{
  "n_layer": 15,
  "d_model": 224,
  "n_head": 4,
  "n_kv_head": 4,
  "head_dim": 64,
  "d_mlp": 896,
  "vocab_size": 4411,
  "activation": "quick_gelu",
  "norm": "layernorm",
  "norm_place": "pre",
  "norm_eps": 1e-05,
  "positions": "learned",
  "qk_norm": false,
  "attn_scale": 0.125,
  "bias": "all",
  "tie_embeddings": true,
  "parallel_block": false,
  "init": "normal",
  "init_std_qkv": 0.0204,
  "init_std_o": 0.00372,
  "init_std_up": 0.0204,
  "init_std_down": 0.00372,
  "optimizer": "adamw",
  "lr": 0.00241,
  "beta1": 0.9,
  "beta2": 0.95,
  "weight_decay": 0.11,
  "lr_head": 0.0117,
  "grad_clip": 0.5,
  "warmup_steps": 315,
  "schedule": "wsd",
  "decay_fraction": 0.264,
  "decay_shape": "linear",
  "final_lr_fraction": 0.0,
  "batch_tokens": 131072,
  "seq_len": 512,
  "doc_mask": true,
  "train_tokens": 563500000,
  "steps": 4300,
  "dataset": "wikipedia_en"
}
MLP neurons of a small language model. Each row is named by its layer, matrix (up: input weights; down: output weights) and neuron, and shows model dimensions 0-223. Each number is 128 + 24 x the weight over its row's rms, rounded and kept within 0 to 255. Numbers have three digits each.
After each neuron's rows, "fires before" lists the tokens most often just after its 100 highest values on Wikipedia text that the model never trained on; "fires after" lists the tokens most often just before its 100 highest values on Wikipedia text that the model never trained on. A number after a token or word is its count.

L11.up870:156113117153110160127098132130129118129136103143128127134128156145114149146126172158170134120143092095066136154174135137147140101119131131103143090106139146095159128155122113126133096156139072129130116164105091135117141116127096130145083169077119163114083088126118147103134128169136096084185141114099145118125129177134204110098133160127107148139142108146100112092154151109124171117136120127150126054158128135094115146127124141126104118158136106154122158093119127124144157082102107122153169159132154091153159118148185122108139125130131117094102128156117118113117127112145150114131143135161146128149101132127138161125096144134116098123110118082119111126125124148120143062160
L11.down870:092152108153129141177123108145144131189143154138145107181145076115123105100149103097125160111158068118148108136147109109130145114118148119147130180153110113120085139095131108134189148089108168123114119133101117147151137121129149130139141083109134127092125124138121127142135119108085143115095113133153139147160143086111068152146092128143112138150155188125145142120157159148159134149154129136077145101123132110114084136132120144127125112136117113155157124144160137104144088172144177142113089125090100134157120128139080144120143133146145133124140107139141144120139149109132093127107078133103129132066096127130123102125107126104080162126135134106102161194156126145151139148125
fires before: "\n" 46, "." 14, "|" 11, "| " 10, "\n\n" 4
fires after: " " 49, "| " 41

L4.up309:097114130154134123122130168094080108136160126148137170141159154137103137143153107151082117136123150121136097152137184149166104125117096097074150115108111143140082144142102129113094087132097098123130122160110096125111150141114102142137106139114093102113143093101137126104118178077160110137121179124135108124124122121140123094124124158114130074100077081144135126119137133114115174138169127113135146078138110142188120122092138131147161109156133150116129105101138162139132155100078119098138171127110137091131132094133129106119128113096133147115113137185135139140107111133124161167129158114114114118137150161152107127129068111165171138098112104122116095113124158101140114143083
L4.down309:121147158109118163178140148080138135100148092134150165117115134153165173118141162154130092160127102100103138138149108138120125126127142157131199107112113137152154174105112131120148145104148134120150113106130100103168122110144122085087134154123124068115116122116136126109113168148142123159164115100156101150125130104136126133140169142102135139115105178125144135158182171126103118072133155151148131134102115097136115141116114151193119156095130074133121145151158111151132137151149127125109108129099129101102147137151096121129169113118116112082130142093096171125103133114168095142140122103121114139125097112134166092133173122128076143145095153101130121115149106115142092107091
fires before: "0" 18, "2" 8, "0 " 7, "th " 7, "1" 6, "6" 5
fires after: "the " 29, ", " 15, "in " 8, "of " 6

L2.up470:166114084165134117115102125120145106135125121124105146169143137133152083100123120141065128098106109134122142128114143132097126131154104112121121186124134117121127130124128218148118120085117097123168170118108071174121108105137150133145089172115056108126119140149117151123160148119112117095132142171110091117147136128137131120107109154109131150147145092140129108114147141107081156111123150089175135154157106112121132129127127160137112141156126159154143126128110129131144094142161120139119123157169123130182104126119110106138129154154117105137104113159190122155158097158167169150132108146137112136081148125129118140161127099151129113150155141108135106125127151110124136135046
L2.down470:151168096143133114130125124093130092151154094089129147122118112132132112135156098129113105141141122123160183129137147176128133134151127116131091123078132131155129131093092133139107133136139097101136152128109114138169095099135156132139114144117109136146115139095114155099132176138144103058187133117092127110151121174115148101102151111126133144142175104154159086083133138122093143131135134092162142154144070131117128101118124201118134131124089166153126119115107131150149132135129094128101146101136125107155155112114118109122156145124093094123108084142133109122169142136131165140144117126142132112113146140106058131164092130155138139139106167103152093126122169079144115101070
fires before: "===" 28, "= " 21, "==" 8, "=== " 4
fires after: "|" 49, ")" 15

L4.up651:123114099207104129155093161058146142127113118150102143134158078142094100097130129141109151109084106164124165134075171137149097163107138117123163132099123166104149135155141154113143109119105124102139149087100092152091091155098108123150100159116125149132153138131133159105164141128130133088116129144109135117132160124162143103121154142077165129132137121119129129138123145117128124126149157122134151147158100124109123146121101128089114147156171167126152179116104092120117079113132121128121125134103095103163096131112133076125133179116123120139106141149145120162144137135141157137137133147169085113087135108156100121171163085130118140144160091111111099137103162113136133123128
L4.down651:150104131120114120136127125160114094107126134090130117134094123106135163128106121124134114145121114089093161156170131130099164139092121103171109104127146136171136090074082113154153161131128145091118105139131136164132121124167107126140122150149120151134150086103104182099099157118131089128154149170129148165146142180140137150135103101114140086147153106163119158131123153154102085129131132135140129132141120131100161144130143170083098160107120154115141167103108147113154170134101078136126158084160086100102160126088128138100181119102132098114118150152108109109164128115131132124157114141108114156129136126123073123122142130133119144155144109134143127139055161091151104114095
fires before: "| " 72, "|" 5, "= " 4
fires after: "| " 56, "Total " 6, "Labour " 5, "Maj" 4

L6.up307:148132068150143130143122141132143125143095118141141127146095162125133159116133105136094129119106128140117135118087126129143169133121104095089155115171152139139138072163120143108129128170154132090144099142143168134152147116083093120101127108122098159111132074097095132134098157143133137148101121150117143147142133132137139090161091139169128122160145125108189156137121173137133112109123128120167140093147134110143135117123119123090173125121151022065096132117148103091151107129128102087163129131115124135174084110106118134131123117111171131106105128142143158130146132151119147174108135150083141156076101124123134126150138100100143115110088110148131129114138157152125149109135
L6.down307:179120148152100107127129105120130128148152069121133136123165140120104130152098115150182104100187143118124099145173085117158101132100150116183131141143133125112129198120123103147140149083103089176134110114134125130177153091133153159127144152076128129123158112124159096159127095147117092092111170118148133120141136136141136135103173126116134144132121154118169153120121133133133133087131120127102113132092103157129100109145153128129128126150099154136130110100116124143142139135129117106138130139122178068104135154158111117112102152123126102135146135133164103119094119117100143132123072121114100148088108140125126072130106117125108155109179104115130167131075125129157097156185
fires before: "| " 27, "–" 10, ". " 9, "– " 8, ": " 4, "(" 4
fires after: "| " 21, "201" 21, "202" 15, "\n\n" 9, "200" 9, "\n" 9

L2.up303:117116131136148123158086151115145094140130089104120130095174142140074082101128144139097152123121129135099162102132115134142123106135109136123127163128125143098118142125115174135113100121126079124128174118140093157127083138134079120116069152123187080139108171117134149133149114088144111106157139116096100107110150101126144120105121184110145112156138092099118111122129182141114156109146121122086137101134119123154118140114116175138136167171142135135142126122082145141147147145143151123120108147144125135151085121139154113110128134095137104143110117129089154132131133142162209159137127150103146119164116131160104211137137135111129101153159089102118095140111122136158094112117
L2.down303:118152128117141097135133130152148087142155141101131155123152129110133159127120109115114138162164128136100141101115126134115092130134138111128137170111166129125143134137185139128116122162134106118133130133102118091088136133081103156100146121129086103112136125124111104154187115140137109125130120134108101121089123155111136099128161135129100154116130139155070109113139122106138145106124137118126157118159100203073158075107125161133135093132119148187125150088095130113142230128124097147094140100100163092098121140140142083143156104128093136123156131160121081131142103166151137166157134121115135076149084134128114094145098134123145147153098161144135102137117135125135122112163
fires before: "| " 29, "• " 16, "- " 9, "Time " 4, "Clade" 4, "= " 4
fires after: "\n" 57, "|" 29, ")" 5

L11.up314:143127111139134149131155131161104136147120113144120130128124127121159148117160062098080098111134172135157090143090143130114117164142134123144138119167136132128105130127112140166124138128115177091116128099136138144107118114138173136134097085151111117106166166112118133138143147127116146156078118178157147118128134107132000090165144119137124114156097146118134172155137118127101112141106144101140135174150136086156135114087109138129119132154108148103134125148157124095127103127092151150109090117093120157121114126102097096145093141106145113119124165097140149133126143143115158136113137135098149116128127165142107137186143128133201146131127139154127089132126163128124110150098
L11.down314:099138127155167131163114137133170129141151131148099124152142134123102094136093161131181165159130066125125119111160091096135110118140146165135143147155126129151143128136134141120168133118158103123134146138117134070119115146143134102101116147082149130124097117138133100141097095116105103124139105105149141133154110137075174142150104131174075124097142116121137130100146146162212165120127114154134118101107140121109058115171108122117122101132150108132100159083130131141170152117136125125129162128167162128144096124147149125133169102162111135134116097170100142129116132101124126125132103112141102132126131080134163114085110143082067118104121084130121134133165102145120151112147
fires before: "| " 48, "–" 8, ". " 5, "K " 4
fires after: "| " 77, ": " 4

L12.up180:172129092145099130135122145119122153141113131149085112139134123121151132104080072161111122152104133162164174153117156154144097167195134131097157135118112117154134145132116122133151085154124097128133132110147134134157126161121146099122099126103113139131142107098153105148130148084103131095078100167140124111168131128159122108079154131101112122120147145118124108123113167114090133130125139099127168114115155075129134075144099146133120168096139099116119140115126123122150087126105143142088091088117081125111095125131132130110150154082131121130108120091157099168119129134142154150117116091126139144098144105104106137148169091125138127149145103119140111167156196162095108075147
L12.down180:140103088108116160124136099137121121141133141137100145088169124125109130146159118178143078111133098127138123116124086173116139090117161115141149112138158152140136118123091129129118145088117110156138146156150161143151103151114096143148079114129129121116156114140129110086099125167092088155131136111182109125113153131123148133151124126185085103145137137139114111123172131129115104120107125108122110150161131115133101122131113156132098143095169120137135123150113111049170134073128121161152091128126115089158130114132133148102190082125129145137167129129185116152129163112113121159113108130137113159089119112151113124101134108141066121109138167162156124111116091128194145133118
fires before: "| " 40, ". " 33
fires after: "| " 58, "\n" 24

L8.up580:183103134148133135112151146146119095106093137157146085098119148125136156123131118167078137083133134143083100104113158134145097108141102137128145137148073141118136070110120147137144107102109167150164103135107130129162109128136143116108057119090111162137178109106139107149118086117131131163110137180115131154161161131138122108123113112146111128148137112137153165098138126114099129126104107088140135121133146115134136128122119162159151157113097115144101113110168141133149109140162110171127098104104129118135164124116122128102113119116123107131116096171125109103158137106129118202183123183128101111128082128166115150143115111162135142063133109162137129129141153083120101129097
L8.down580:154167156142119091107084136164172155110148092132126109146108123147121161127102147142111111138116112088105140118159116163099134130163142113141128127190167099128123122148156107119158145130143092134129138135090119126112114121104104134109188138136121142102149089110173151155144134117126101135125120081180138130086094128142100142176156103136131119103066112139137118156101136077151097090110131139139112102096108152147126123144157131132119152110140154109108145133167097056164091103159105091124098208117104171147148129129142140106156101112120136142139111140139147118139107126112167089168147152137139121108111111153126108106120124112122141106134131119165111154101106103158117151141
fires before: "| " 28, ": " 14, "–" 8, "2 " 4, "5" 4
fires after: "| " 31, "- " 25, "200" 8, "201" 6, "202" 5

L12.up125:153138079199079134117100183080107089138136156139083154135133173142099086158131090143120107076138167092075156138105130138134093088097110132125173112155092125145103105155136115149128092118119134113128126125119101111116136153132083140138142126079130152081139111110127129147098186108155125150125136153115145139084127151143131120153124162123071123110139110167099159139115135151121161152107128138107204095105128100101160099152104147142118151146103127111144127120128098111147116166120130131116131134106145098130136099103130128104123135117140130121114157126132137146090132100159129150143126139118128121124103136171136132121149108137121127088064122133110141138138187114133135113134
L12.down125:108131137125087163125123116101135106139116135142151150127125134122118129182141120161104126154147122142111105136125098015118165148136157124143127118123119114155130114096139119125138155093135134147119164128110050149137166145124100106132068119105130123079131117155135087104102114132159135145116101112108132138122165154105134160109108159113121139115115100109113129116159144193092142152082145157109147117128141158125132096163122129183131134112126147153139105141136152123165124138130132144110119110146102143127146140130141138109129113166121112135172153164105116096109163112134132171142144132196118161114142109195117110120112114107113144118060145095134149092119111111119174152129
fires before: "0" 16, "1" 11, "2" 9, "9" 9, "3" 8
fires after: "(" 13, "in " 13, "- " 12, ": " 6, "In " 6

L6.up488:092107127145080146116130118093133145126159152115092147133117104112181113119154126185136120116145120092126149106126142136139104109078105102123125118108144131141167122133113150121134095119129107066121137133173109155071123139129102126115092176131113108131144169114154162115121102072160134100129137135082096090150123143130128103134095141116183135136089099134121157122175127113109155128143122134121133080157161125141146161121086102155116111155139131126136139141085148165141176149125133138107135148084093101150085134132129108108105142161104135118126147173112138113169130153117159132085152149127182146139177125138098128134117161158126124113111096110140119056140099123125134129105
L6.down488:139093134145116103138112126110119137181135147151137106115107109149150138150151094146099100131095118126117149091117158150115132144137129149157119149126113135168121200112129135158105128139151117105106127129072163082126148152159154136138126113132116149179099153134129116132096117107109161095101150112122123156150104168095143116087149150117105117160133090146115121164134074122135115116141107131096117103119112095126128149140115100055129118144175113093125179081175121108150134130120082145187121165118101096109111121118131127158088158147121142147116117144145132112090118102123133162144152146186127114097107145091063136115136103094143123096126138146142170115131163118131155149140
fires before: "| " 27, "|" 24, "″" 15, "1" 7, "/ " 4
fires after: "+" 19, "′" 14, "″" 14, ":" 11, "." 8, "−" 7

L4.up134:128143094157125143168133148094156119119119104139096108150168116140156146079136131133116090121120113151112148181091165140071118152123122110092148149144162137098099092152168109108154073129107115135114156100109144130096134141099146129142085157067106102177139148108098145120155105137149132121105134134109082141146125126128122109127107131102156126138133085082188145143159157091142134134128114119177152126181137124135137102151123131084126160167125117134130142139123115101163094118148121091142128106113108104155117113104152076135118162154161158147117092178109190112127132165136132132094098139135138115144155120137129139155109094135166164125129107113135108103135127113100122116141
L4.down134:152136145140106148149140097106192090140148116160087153144115135137153131120109123074086146104104116135133120155166128118098147084103158142148147153150066110143154123140122151104170110127111149136155140112145145178136131110113122135104116106138120138140138151122090155109111124079117116119109140138102116114159129124150143144154094184104188137135118128104118130110150129136183110165139103114157087070167103116153066165129071153100127117164122102105111124155186110092127105132126134151150127110147120130086125126093100162132143153134125119131134131167119159109084150113123096126097134153139149100117107146157135106101151102142126116121127109141159124100145126123115179150152
fires before: "| " 49, "et " 8, "Tr" 4, "E" 4
fires after: "| " 74, "G" 5

L2.up355:133143100151143138176118162124155119157124119145088106138114117124143111074096110157096121094118162091060118121085144156164138141124124168128127094118126096130116132127108108135117117157119127114136177135121127161129150164096121138080106135081118091166145139140100128189122068109134137124138125086104122173134106082163103142159096139123141118146113133137170160120143130086139116131121155122166177097140130128129138176150092145152095159122160101117130139106122115139160101148094148124145132121120098119106109101089088160138100150114173117105101103150102169106120131091116108128164096132086132151144147111157136116139116120130111131114111155094119098118161134110132141086104
L2.down355:159118160130118149149152150108140128123103111104082114141102116159113118067120110137120142139124175129121118089132140182143162126091121150132125107142132149129109158098140088141118154119110128115158109141103114151084134165147070099140124126104152116124153147108111140131133108069052114114167135139080085149169160078128149170080167119143118144130138133110171155128106115088103119138172163117152131162135158134129155106128141144164135146112109108119103133129140112139142113146110109128096136177099123129115115116140145140098152132110149114130162139122118134150144109129115131149161144098102143135082098111127099124105101137195147136133140114099092108102189083132100158132120
fires before: "| " 59, "|" 8, "(" 4
fires after: "| " 32, "–" 20, "." 5

L8.up816:154081109150139142112146157151150150119132133170086092158173101162098099106135078163132153137106141113132117080097137143158120141147093143120149136103095154134122148145099140136122126155089137119123132116099113145123110155069145108094118131102131105112154122117140155156127101130103108106146125079126132117143145123160106153134132141118117153098100114124136160139153164092141096131117129093120161076120117103124108183131090093087140149115160120091109118146148158105139111154132117153127105179103099134136119145134119111113138165146103111112117160154157144109149150093155112113168141164124095145109104147169116162140173117123134127133153074084097110137146136172138154059129
L8.down816:153129099129135132129107176119169180114164146116178102106116138090135108149114137171115102128062130100115136106129114199103098103141110159129112166137127148135150097167104126134103105095113142114149146164135081158091145131122157114110120129168121109110126162131129152099144129122121077112145080104132077122116095127153147113106139150124124156144075087115119127168121119105160134156113114156117169124098112115135177126113146101126121122154168129127117085129103134116196096125151152120151094164161126129135117127126159079129125133121138108113109128140150139130152155149159099102169123133138128131100114133138132114124136148118119105140113114140188090100114174131127098095163
fires before: "| " 35, ": " 21, "|---|---|---|---|---|---|" 4
fires after: "| " 29, "- " 22, "\n" 9, "|" 9, "Team " 5

L4.up187:136139077144128091142116178103148153126118133153088125166131108130130126114118092156138142108124119122128168098077138134133120152155147089079142126108101161125114104167126138112158106152110106091152170154101074178114127159065124114170083132128099117132148101137131145123137109095132135124117118164079087130104105159145138137125137122107132123144105084154154138145129155113135106113137141126095144090135095123180145121123126136096153142167141088073143144140125097148117070115127117115140126121105086104137087101106143084103157152156152090130114147160134158083126158167157125138117149121124128134136144140163125132127145137156172181139117117134099118118135165122118110101111
L4.down187:150150115124140066129136160149152063155171094144135120152104126137123167146082147137120129098129120107112138142158122146144141114152079121185117106148144132129182128082137109122165132113141125131129116121133110173131156119124133106128096069117096126117111115122110117121124086119119095089133122133141123096124139073128127157132130104091120119144155150131125133108120134097117103138131158132131149115141149141152145140147153165119096138152131149091152190098094138096144138122125099105152088079153168142087098098175152160111138132156110105147103158136145124106083143122155097108129147117163142138125155135161071114145158121125116154139086123133106075106141179168127106144129
fires before: "| " 41, "|" 8, "–" 4
fires after: "| " 62, "Sc" 11

L11.up579:129127133136118162124162100075163105146161112157123096115116110127089117155143154100070122106140119082106097113093127155136150137116138116156127093118119123111106160143148118160074101104085094099157191172173131109100119105138110125189130152104101109114119137127135161096120127087164127117176149126131154097175120175127135104108123127121124107136114118119127113071164129114100158142149121092146139129152140099147141099113103132139140110162115133102139137119114097100124156157127151170125165135092081141156131098145104116139145158154113112138096129127116127126138122148179123155132095149141167101145124137148095126153124149135119134154081131107113098090085141129152139133170
L11.down579:090141141161150135114152113113141165138105116108140136140152101111122074137176102085102127107132075120155138119097105145084138105091141121148110147088129145170129087157109105095114066098137138133127138125102133137110131135146118113138142100118142175187124118167130159126143125138085097080115091088149136154128141113111096126112156135111156111102142144106088097135118126164124133129171124144135099152131146168142133081128102161146112149139122105094140185106151158140146151104130104145163103133107142144166125151162097132098141142146165155122131140158132165110141159118143135139141128141108126102133111102099114129125146124166142143141171102102188108106082120135170153093152
fires before: "| " 21, "″" 15, "; " 14, "." 13
fires after: "| " 23, "′" 17, "; " 12, "−" 12, "+" 9

L8.up297:154124086122107191143113161094142125148130137127099125097154133112077120111153087140120104106103203134132143091080120144145107156145090116126147112137111131157107096133126154114140101112152152103135109129118144152152151122068127132115140107110122126108168109093100160152160129113142120156100103137158128164150124085163088101154115144119137126159077117077126173117160175154112118122132121098132145093137124120115108135126091133096157142121130102145127107118144133128169132124080085117155109180122119121165133136110099093107133162117165148085132112150134133161109151094125157150139117101109143144120139149140118119160181134113136157124147088143114125184137149122152106100104
L8.down297:151122146121115137074115174145184163129121084129125114093146184116065134103094144185157104138098147158120124098148103163112070126121155144114100113122118134127086130164147110119139130117100109171157124140102081108146143110135114131097139112100143139097132144122133126098155098113100148126094146052118136137098163141132148099145148116112104119153116159146154120111133154118123186134128091151120123133101125122165125146152132118145146096121153131158182125095150136115167091128164153128157114109145113123114101122182128138132172111114138115163109134167135158124143122115151149101148105154155150153112109129122102081118103129111113138109157103145155150121138117128098083109140
fires before: "| " 78
fires after: "| " 64, "6" 7, "7" 4

L6.up681:176101078175127150158107156062114135131102083183131116077153154141108161117150116147107125119129104145130141137100124133149152097107091085096103140117106170100119130114102070121135113116110135109107116106134187146131122130128123168138091132090113121171137111169099121121145091123105105143137138115116093160121132145137134130126093139127123131136121114064168126131160160111134104134177135135167137137141189085163130135137084095126128148136135094142136148135149148128148089136118092126125098152109092134134160114114121102118129142123157098116107100157163125117132139136128152122126103114073126141126172140125124141175141104143126170150159107112184100155123143142134110147122
L6.down681:102113128137078170150112120151177130184125131130105109150145109101093093136138124099122106109135130108146152107168098126133093138122124161200147136120122126131143176108149126108129120137146136163136124143092110112154095130121071123093084081115084123111158142121130123157076103106129134148150137108108111125162165096134133169109163155185114156138127132155143116112093157115150137177111100150103111118109099141142138117138083141135109097160125143153119169112121115086112124133160159129145128170116108068094144118143130147107168115122170090133126139140128135127129136132119126114115121168092142084175169123138121098093118128142124101085136102171112126126135112144132140113169
fires before: "| " 77
fires after: "| " 64, "G" 8, "S" 4

L4.up728:121133127167144151157092149126139108151099153179149130120131106139085092131150136149111110163141115133130126115124164147127116167159087091117157118127121139087098108151148125098094082128114130105159148121108139142098093136122111110155095125117115096108181130173118105097106144145114133160151131137117084135098113161145127072121101143111134152080133095126113096131124131100111179124141143121137150092110151163193114130128126182117135107134166158113152162129123166124133125156103099156146168163163093157149101095106097084149124135106111096149096100171131119101146075137125139171123111111134117106158150114117140126142089091127137127138117114098132113117109118099098105151095
L4.down728:124154116119107148107103144151134116131114100139159158158157126096109168131122119135163118153112112108151142148156122135133107117122149125169155089080122116171159163100136144165127150094129113134104116111161132145087129184148181102082154122095183091111120117112189123068148105143137133153104119126121110140161142159088121149119107090097146122064113085140099117135142105116086183114129095141126114125129132134150116097125106104152132126128136175137163111129128146163122159114108128120093129162124114158123170140133107146149100169131144101139106131174130140129115127128161109154169131111176096093150152140127145097141111098104124162097127125083089150124137103120127137130136
fires before: "| " 32, "|" 15, "of " 7, "mar" 4
fires after: "| " 63

L12.up837:131163132120158175075129147136086182106145108138123150153179119121191110137119105154094129131072129140149143130102171149140162150175118126123107136184101137133128128130100136137144135137115125138144123126117093120144097143114114070118153090132134112125148083074107153108072146125133152097103090137146108108097122125145152092142126160108141136112145113127140147117121142104128146134154138136117167110158154130098122089116092089103066178124125103138107166112167143090135128105101160138165110119078109086137132087115125139127125115142150102148116086145136110132102156107137127104158147143101156102101145158163135160149136118096135150130090107147108099127111117113139137135124
L12.down837:125128172131126110094156119145144135181130180140173158135104125141094119125109163091115154088145128163129160130117145181121094093126108122110111098115123076144136079119154135155112157117108151151141124140139149174156129066103121139078110176127102120131103141158105149105176092108145053135150133143120123145136142132122160163160135149130117152099118118123123106118077120124095145142124126120110081091139139119127126118155117157114118126164105139148129151121127140132150149136153123097096179124133135116153096135102152163110135132108135118154146148152150117119130135123097152124149145113177069119115152097112118136123093106129130139118171137101147119097101152075142123163073
fires before: "| " 63, ": " 5, "= " 4, "1 " 4, "|" 4
fires after: "| " 64, "- " 5

L4.up172:139133120144158147139144159143119104155101130101097143131112121136139122129156142138095116143084129152132124134079144136103117135173088130140204116135151127125097112151087167079138122134103121145111148121139119180131120157126155145134097137089147130125117156128096141149150133123101113105110126133130099142154130159135122108178091158129143130157126097093110138101123122094073103124132114113183135106172091123116118129148111158135110189155161079103093145137157125114161109103118147112130143151170100120130151105129097103171136116155166132127103101177148173105124104092177116130141120116116128113091145131164096156150148088147131154163175074133137134097108130121140112140097
L4.down172:164101110106118111119155101174157122137129098132135167133158103164120109132104147121087189127123179127129083143139121144157111109104098147119164150163118075127144150131107161095136097126103131172145172119140177140139130099153115082085106100123105070100168157144099151151077118135149118162151142108093138120158145152129130119134143155138117134103115165157129101074126131144121162117184131134140107149145138139111134125120112114097105155123183124139133155115119117070140126098113102119105152151144107146151168087158083112124118126143075126150120111156163120140128118116126123134156150110134136138104089132162126139152137163095128103121106100134153103112118112113117122096108
fires before: "| " 48, " " 9, "MF " 5, "G" 4
fires after: "| " 48, "\n" 25, " " 8, "G" 6

L6.up88:152117097150196124103123129152140133147145125109141096117152137148077134146116132151115155119111130152113104117128137151111089115145103147099175127154104155137098126150118119118125128135079075172114129094130125133143119128148080116111096113097130140130117088122136127148126118108131156156110126110101140120157155177139128087126122107139123150193114107132151135115140135131127153127133123085104155129105060121145139116129098130075126168108110077098124125117132146085129165135141127118156129189118101149134113143090124151148087140116135081147110125094141112155127140083150115116148132174119130123095108127175109149136118091119065092133112109135107083112159170184112164114146
L6.down88:173135071151132113122103130105149128148130125199104134146119146132112121147116126119098104168176105140117101152122113152107140091151127166156117155142145093130181128156110074155128148108117138143105135119137079137117128095132146111157147129142127149124170136108127097113150127107107160123144116107098148108095096137114121130122113096175162154120102127139095141128140153118147124174144088121158126119108175128096096140105136125110155120139156150122088118154146133131166126110142124123123117116117125115114121129100087125134173108110173091152106143124175140096102127140124103153209158109123185106137116117116112130124153096088157140099168090141084140152069117100136124147157
fires before: "–" 32, "\n" 18, ": " 8, ", " 5
fires after: "202" 21, "\n" 18, "200" 8, "199" 7, "201" 6

L4.up428:111140099181148182126138146106123141150128117165132155130098157125175129111100077133094138099072153100125139103093145131116139121121098122102128128118126145120136102139119139133160092120084172094133150149155118167117101157102174122133070133107090101139125163111140146135132104123131153145094133104103101118110100104129128118172117104130140116159087072096143172148128170142136117153123112129130128077120092102170122159129072153141104143143128130121151124130148169117154074167125138162146086148145129151146137124100104075087082147125120112128130153143150138126143148129142136116152114137119109165116152120169114117118159137171116171118138122113134113125168134157137122150085
L4.down428:128133119141139105125099180133171162190123135124134116129150127106056101167134112122087111140131111163123151116154084138127095133120160146152138113172103097125138155122126093126134106151146105163088157076119163161161167148182133108104123125093144155100124082105119078143156113068134124132127146125169133158145150111140122173098155132121103138143128108136105137127130132079130101118186100120112140146142170109110145168131142113077094156134131117116168160100131105095131143127144135114117093133136123144126133149134148174128139114123127112123109137150129107101124138126111111095100130148104144114130127114130085130132074113116131142118139087175164140119126129187136106125161
fires before: "| " 57, "January " 7, "August " 4
fires after: "| " 49, "\n" 30

L4.up250:154138116127100141128097187103171110101124124106093092163148160106110104140123105127141131148124131153146136082071152154152123207098131093124118114128145160113089116141117131122103105136130160097132167104087116164127111159136106135139087140116085173103130107159126158118142131131145102111140127143136105115113108169160120076088141107118147141160119141122174131090145167088121095097157154102129155126137107101128113158109111168102152160152132165070119159143151102092132075105115110106127139123147119156157133124109159110106120143113115122130111111154104107149137129141136129146103138078140100119121129120132105159116159111126156113167130133098110113087088149112106122090153
L4.down250:151081108136136154157154115130135172125160105187148112118105108104163185123093156139120110134136116126135163144139111143119149147148122159158142139110137148092146099131127126156100139130136127131127141158139153099101113145082143153096075148070131126148099102112143102135146098118130081146149082129156103154106105177115121146129141097108131114126141116161058122156116144131155148092114122156166109118128068139134151130124137141120126128092145130134124124135102120098144131118114108146150087114133153081078112103120103155106161116171155104103134145146151162085117123163144132125115161180125095075158179134122094120096140124121136105109091126131153129134116162167140123142098
fires before: "| " 27, "|" 18, ". " 14, "out " 5, "ce " 4, "votes " 4
fires after: "| " 36, "Go" 8, "ro" 6, "x" 4

L2.up616:145108103187126145153093153095157133116140124145142147124135116139124077065128126143099131122090104105087150110118112140122120112118133093121135136121131150124141145122102137098132106093111137131148185086096068168100089113095113144155081170114132118106145158184146138121132150132127106092135151101097110130165154094135126151116141144133136142171126110132157082150108171131138138144117135112161143103136085131142125138128137163100110132133154150116138114167070132144134093142162099131101102166153118148134101126109194086119095143138093108144121125110131125146165150148151148156143136153145115115124143065140149134129137106180138153153138151086096107136166145143148148141127
L2.down616:143155096124094114110139131109127099105136118100131123125089140125113106136156129099148101152122143098146182112124071134145130160130134076146097121057138166160123110123079124133114119144173149138112128104111140197130116141141131117139113118147099160123108163130097177135110116120117104114141133139131131128117086175140139106111181106148112156105153097112142120119100117114117127155137169111127116129131079134130142118124142178119118173115137177123130211116137115134158132093147087153130159139150109148103154101107151122123106155109098096094132152144103111101161162140099141123177150126103143106127121119127095115129136108159175143146161126120124077084117157123167117140107
fires before: "= " 21, "===" 20, "| " 10, "==" 8, "=== " 4, ": " 4
fires after: "|" 50, ")" 8, "Labour " 4

L4.up284:139115061156134117090144133151133163126090080115099133092143105135121131133112107128089096063108170157070152130121120132101117146106111120138126146134143173151153129136099171131134108086107147098165142131129110148078095089103114108105094166127109117162140107085124152160129098105130155169112144131111139105173123127125117136085123092156147110156103141142161164086122133145138112119129112136104132136116125089136137101113125152133119163107130110133136083144130163066159129116129121118156102167122139155151117143099138114152123104149158091138108153140120169145111132132135150089144110134149177142093088132122096137162139103137157108145102123113123115119142170192141135134121
L4.down284:092088126124121166111125113105125139105105095116154112103197136134077152120114113122137143133124102183087088131147120153149142138113161129093155130197096076120089151163145106114145114089101128143146099101102123136138118127083150132155158128124111146155132076117115146136122134122136133135109130159139159097100129149163134117144149158143079117103169121115089128151140132148163160124140118125113154150129130091091145147118144120106152116088118122117119159152146108110158141158146164141139135118117149170151155184109079106143115123115078121126127110096113122145139130162112094125131131103110140096130102145057088132131158113095162117106163135153115142134124124154150105128179
fires before: "| " 43, "ol " 4, "198" 4
fires after: "| " 29, "\n" 20, "198" 6, "help" 4